config.yaml
head_dim: 32
d_mlp: 1024
vocab_size: 8192
norm_place: "pre"
norm_eps: 1e-05
init_std_up: 0.0233
weight_decay: 0.14
schedule: "wsd"
decay_shape: "linear"
train_tokens: 493300000
MLP neurons of a small language model. Each row is named by its layer, matrix (up: input weights) and neuron, and shows model dimensions 144-207. Each number is 50 + 12 x the weight over its row's rms, rounded and kept within 0 to 99.
A block is one neuron, or neurons of one layer that tend to fire together. After each block is what it responds to, as a language model described it from the Wikipedia text at the highest values.

L20.up105:50 57 44 38 31 40 51 58 63 53 47 43 45 57 43 54 39 49 37 58 52 48 46 52 45 63 39 60 48 49 43 43 67 31 34 43 73 47 55 49 48 64 44 55 51 56 31 23 40 57 65 58 52 65 67 35 67 55 73 46 61 40 63 34
L20.up324:30 34 52 46 43 41 80 58 52 68 20 45 47 55 42 58 56 49 50 51 45 55 45 68 50 39 20 55 36 47 42 40 41 53 47 57 70 61 48 60 46 34 41 11 40 47 45 42 51 63 50 53 47 49 49 71 56 40 29 47 51 46 73 74
L20.up608:28 38 77 37 47 27 61 67 53 42 51 30 46 73 26 41 58 49 44 27 56 33 47 63 63 50 52 55 47 30 49 34 50 42 62 63 74 47 40 36 49 49 41 49 63 51 58 42 45 62 54 49 48 61 70 53 64 67 63 30 43 37 48 38
L20.up711:53 61 51 43 46 34 47 53 52 59 52 47 54 70 40 69 41 54 32 45 45 55 42 72 50 53 61 60 63 42 46 31 58 57 79 39 50 39 65 39 39 50 55 39 70 66 63 51 49 67 50 68 54 62 74 37 20 68 56 43 42 53 21 53
Head nouns that finish a short descriptor after a nationality, article or number, mostly occupations in biography lists and openings (politician, footballer, judge), also units and counted nouns (km, appearances, yards).

L13.up657:57 68 45 59 51 46 70 56 48 58 43 39 65 45 31 68 42 59 28 40 54 59 12 50 54 53 61 31 75 60 47 54 50 48 38 42 57 54 48 57 45 20 57 49 49 66 49 30 54 65 57 61 46 58 26 41 16 51 41 45 47 57 42 70
L13.up853:38 49 47 63 31 49 54 54 43 45 37 62 53 52 56 69 38 63 44 48 55 56 63 41 46 42 75 73 53 48 42 46 69 51 53 54 30 51 66 58 37 51 47 26 52 43 63 67 69 55 40 67 69 34 40 41 41 65 60 66 42 51 47 50
L13.up882:28 57 56 56 43 27 51 55 45 40 23 54 45 34 52 50 49 71 50 39 47 64 58 38 48 66 63 56 49 56 46 22 57 61 36 48 56 54 50 41 50 57 51 68 30 48 44 54 50 42 40 67 67 63 55 50 51 38 34 70 29 46 79 37
L13.up897:39 34 46 39 55 42 42 65 66 50 31 56 60 58 62 59 55 73 50 60 46 35 66 42 47 51 46 63 51 39 38 41 45 70 35 30 60 54 38 40 43 41 43 73 39 55 55 45 59 47 55 49 60 54 33 32 56 49 41 44 40 41 63 66
Word pieces that complete an adjective, such as ural in Architectural or Cultural and tic in romantic, plus modifiers like Latin or Greek before a noun, and ^ in km^2.

L13.up289:51 49 47 51 45 44 59 58 47 42 61 56 43 56 77 64 45 57 40 33 48 61 69 54 45 41 80 67 43 41 43 35 61 45 64 55 45 51 56 36 44 67 21 75 48 48 54 48 52 58 38 50 62 71 68 38 67 43 61 49 45 65 52 22
L13.up410:44 27 48 39 42 47 43 51 48 44 52 32 66 64 46 43 44 73 45 53 51 66 60 68 62 70 65 48 56 41 45 38 61 60 52 43 34 41 63 37 41 57 47 70 58 44 65 39 53 32 58 65 66 58 60 56 67 60 59 22 38 57 65 32
L13.up563:48 41 23 47 52 31 47 44 73 62 56 32 16 55 47 36 59 66 39 44 64 53 48 56 60 45 66 72 47 57 47 30 50 17 50 33 51 44 58 47 42 59 48 70 71 56 56 45 58 53 44 41 32 65 59 41 49 59 61 35 52 43 46 56
L13.up682:24 43 59 49 49 35 59 55 70 59 53 43 48 65 60 57 66 34 40 68 60 36 57 48 50 29 46 43 41 33 37 57 32 39 50 43 49 43 41 43 36 47 25 65 43 25 50 41 58 85 69 50 51 65 60 45 71 61 59 32 41 69 40 67
Words opening biographical articles or sections, mainly occupation nouns and "born" after a nationality or parenthesis, e.g. politician, footballer, born, plus section titles like Early life.

L13.up599:39 53 55 37 44 34 54 56 57 52 51 45 45 45 48 43 55 68 35 37 54 66 24 57 63 53 35 45 52 44 43 72 48 39 41 53 46 47 52 29 50 35 38 36 53 51 48 35 58 60 51 60 64 58 53 61 58 43 40 34 63 62 46 57
L13.up694:47 34 71 43 51 40 57 49 58 49 51 55 42 63 75 58 58 54 43 25 53 49 49 47 40 41 64 60 44 39 47 75 31 24 56 49 51 52 65 49 52 53 35 33 42 36 52 30 65 55 60 62 51 49 43 37 66 46 40 44 68 81 44 49
L13.up938:42 44 58 47 58 18 34 65 38 50 42 29 60 42 32 41 57 64 44 46 63 46 22 62 54 36 13 42 64 49 46 54 61 43 49 51 63 31 36 52 48 43 67 44 28 64 51 16 63 60 42 55 26 61 54 41 61 37 64 48 54 62 63 83
L13.up956:55 51 43 51 56 34 65 50 58 53 47 58 69 41 40 42 48 56 54 40 72 60 47 67 51 54 54 28 43 56 45 55 58 31 48 48 76 46 42 52 34 57 52 49 51 66 56 19 63 53 44 59 30 50 48 52 65 57 65 67 47 38 64 29
First token of a proper noun or code beginning a table cell, list item or parenthetical, such as country/nationality names (Australian, BRA, Nigeria) and acronyms like ARIA.

L20.up214:49 46 56 29 55 38 51 62 60 63 52 20 60 66 36 46 59 62 49 29 62 45 41 50 53 69 41 40 64 39 38 58 52 45 34 59 76 49 39 60 44 47 60 49 56 57 46 45 54 53 48 22 49 36 62 27 47 53 47 52 55 60 61 59
L20.up431:49 39 43 55 65 30 40 61 42 60 46 44 49 56 57 43 51 62 52 15 55 51 71 61 67 49 66 45 35 59 51 47 52 47 36 72 28 43 56 59 42 43 57 34 45 48 42 28 63 46 58 66 52 63 58 42 48 38 46 81 55 79 53 34
L20.up877:41 46 31 58 46 47 56 70 41 62 56 23 55 55 39 42 65 38 34 55 60 43 55 70 37 62 48 54 62 53 43 45 49 61 24 46 55 43 42 56 34 48 53 67 52 30 42 51 64 60 53 68 49 45 54 54 39 59 45 42 76 61 38 65
L20.up912:65 26 54 37 51 60 63 72 60 46 60 25 54 69 52 44 66 63 51 34 64 50 56 65 56 57 46 33 49 57 39 61 37 52 39 55 58 31 67 55 41 18 34 44 42 50 65 49 61 49 58 61 57 24 58 27 52 34 54 54 57 67 54 52
Separators (and, commas, pipes, colons, &) just before a new proper name in lists or tables of people or places, e.g. "Zhang Jike and", "HUN |", "Slisz,".

L21.up226:61 47 42 59 56 34 62 52 63 47 48 59 37 60 45 69 58 49 51 38 53 42 69 38 60 44 60 52 75 43 45 73 51 48 10 38 59 31 39 31 36 38 52 65 47 69 60 53 54 51 57 63 56 37 56 41 52 47 45 46 48 56 38 50
Fires on two groups: punctuation joining two proper names (the comma in Gretna, Virginia; slashes or hyphens in Djurgården/Älvsjö, Quevilly-Rouen), and modifiers like central, personal, political after in/the/of.

L21.up338:48 41 45 59 47 51 61 49 57 44 38 50 51 58 54 64 48 49 44 49 47 59 54 48 54 60 48 54 77 55 45 55 49 40 52 25 45 12 53 46 48 79 54 56 44 33 47 40 58 41 52 50 53 54 58 44 43 50 41 47 54 43 77 20
Pipe separators between column names in Wikipedia table header rows (| Ward | % |), the ( in Chart (2007), section-heading starts, and occasional prose the/summer.

L20.up282:54 46 56 67 37 42 56 43 70 30 32 24 48 44 58 49 55 51 40 29 39 70 65 45 55 60 49 52 61 57 36 41 71 50 46 53 37 46 50 43 18 38 50 55 47 54 54 58 57 50 56 53 50 56 37 57 52 55 39 28 64 62 57 57
L20.up669:25 24 63 66 30 37 65 40 62 49 45 23 44 53 67 63 43 69 41 59 46 41 59 72 45 54 51 62 57 37 35 77 48 26 44 33 51 37 55 46 32 59 46 71 47 27 58 63 53 68 76 46 45 50 58 29 36 42 50 49 53 61 56 51
L20.up804:52 48 48 34 38 62 45 43 52 29 20 56 63 49 47 57 39 37 40 55 58 55 48 38 57 61 56 44 46 36 24 51 56 37 51 59 67 30 53 52 41 36 59 57 32 37 43 45 61 42 61 41 33 57 47 51 52 61 32 35 53 46 62 37
L20.up923:35 51 37 43 55 56 65 28 47 44 55 66 43 44 55 49 62 75 39 15 53 49 54 71 52 51 49 54 51 50 22 54 84 60 63 44 38 44 49 42 28 35 46 51 43 37 58 53 75 48 40 50 60 51 53 48 47 35 39 49 50 62 66 58
Separators and punctuation in tables, tracklists and infobox lines, such as the | after a number in a score table, or the newline before the next numbered track.

L13.up122:66 40 59 54 51 51 48 45 30 54 59 51 62 61 38 49 57 57 55 38 64 60 50 51 35 45 39 38 69 36 25 60 71 66 64 37 37 34 38 26 38 66 53 63 40 42 44 47 66 57 58 51 23 36 56 17 54 60 56 48 50 79 51 34
L13.up358:52 52 41 44 56 47 52 47 51 58 49 65 64 74 42 65 71 46 43 62 62 37 51 44 42 50 79 33 53 44 44 49 50 57 52 53 29 62 41 52 48 44 63 48 41 34 62 55 61 63 58 70 30 57 62 44 36 36 66 34 68 60 38 37
L13.up390:55 64 46 20 46 38 72 58 47 50 49 45 56 72 47 48 61 75 42 32 49 39 61 54 49 55 61 30 56 45 51 48 54 37 47 46 51 39 57 48 46 45 45 52 33 44 62 55 44 47 51 45 71 46 56 40 41 51 52 38 60 76 60 66
L13.up787:54 44 53 65 40 45 56 66 41 51 45 61 35 44 50 67 62 51 43 45 62 26 67 50 48 57 73 33 47 42 35 61 41 58 43 51 49 42 56 60 38 35 42 50 37 33 60 45 59 45 56 71 25 36 70 52 60 34 52 33 77 87 52 32
Connecting words such as of, and, /, & inside multi-word proper names and titles, as in Department of Defense, Culture and Education Award.

L21.up392:56 51 25 62 63 20 47 47 73 48 23 62 34 65 45 71 42 47 37 48 64 53 64 55 83 33 60 48 54 46 37 39 32 46 62 62 64 55 52 73 46 66 48 48 61 46 53 46 60 48 64 42 42 67 61 29 44 41 42 49 37 58 50 37
Tokens inside person descriptions, mainly occupation or role words after "a" or a nationality (footballer, politician, lecturer, served), plus mid-word pieces of foreign personal names in rosters and tables.

L21.up264:73 46 50 62 58 54 63 56 59 51 55 37 38 62 56 48 51 40 54 44 63 63 53 67 51 51 48 73 52 50 29 72 35 55 50 53 52 44 55 49 23 64 50 47 44 36 79 41 59 33 80 62 53 44 44 52 49 65 69 35 69 38 58 65
Connectives and prepositions (and, on, of, in, served) that continue a sentence after a completed phrase or comma, plus the slash separators in footballer career-statistics lines.

L21.up930:64 48 46 50 52 42 56 69 39 35 60 56 48 45 31 53 57 62 48 50 49 52 45 71 73 50 45 34 66 57 53 48 40 46 48 60 63 35 64 41 33 80 30 52 50 55 37 37 51 51 46 47 45 50 81 52 67 66 53 34 77 51 51 45
First word-piece of Wikipedia section headings right after ==, such as D(iscography), Early, Rel(ease), and clause-ending commas, periods, was.

L20.up32:63 50 38 48 36 44 48 51 39 49 55 43 44 63 60 59 36 51 31 59 48 46 41 68 58 48 50 41 41 64 52 60 61 43 62 52 47 47 30 42 61 57 66 33 70 58 55 20 44 54 62 57 39 46 51 42 61 49 41 53 64 79 50 51
L20.up67:52 54 52 54 53 49 51 48 55 82 51 55 51 35 42 64 43 47 18 59 52 33 38 46 48 67 54 45 47 65 57 57 65 61 59 60 67 48 71 40 56 59 59 34 52 59 45 22 58 79 63 65 36 48 48 52 49 44 59 56 44 55 27 32
L20.up179:66 62 61 31 25 39 57 48 37 49 35 51 32 41 64 43 57 56 31 68 46 63 57 68 71 49 38 42 61 50 53 61 59 31 65 57 45 54 67 56 54 48 53 47 53 37 58 28 51 58 54 46 39 60 55 59 64 55 45 56 56 59 37 48
L20.up642:54 52 56 67 41 42 61 30 58 36 46 58 48 45 47 47 58 42 31 63 54 40 36 25 36 57 36 59 41 59 47 44 45 67 41 47 62 35 51 39 45 66 36 55 66 53 63 38 49 47 70 61 60 60 40 48 34 42 28 51 34 47 52 46
Pipe characters in markdown table separator rows like |---|---| and header rows; also word-initial fragments of split words (NS-AIDs, del-ayed, disc-rimination).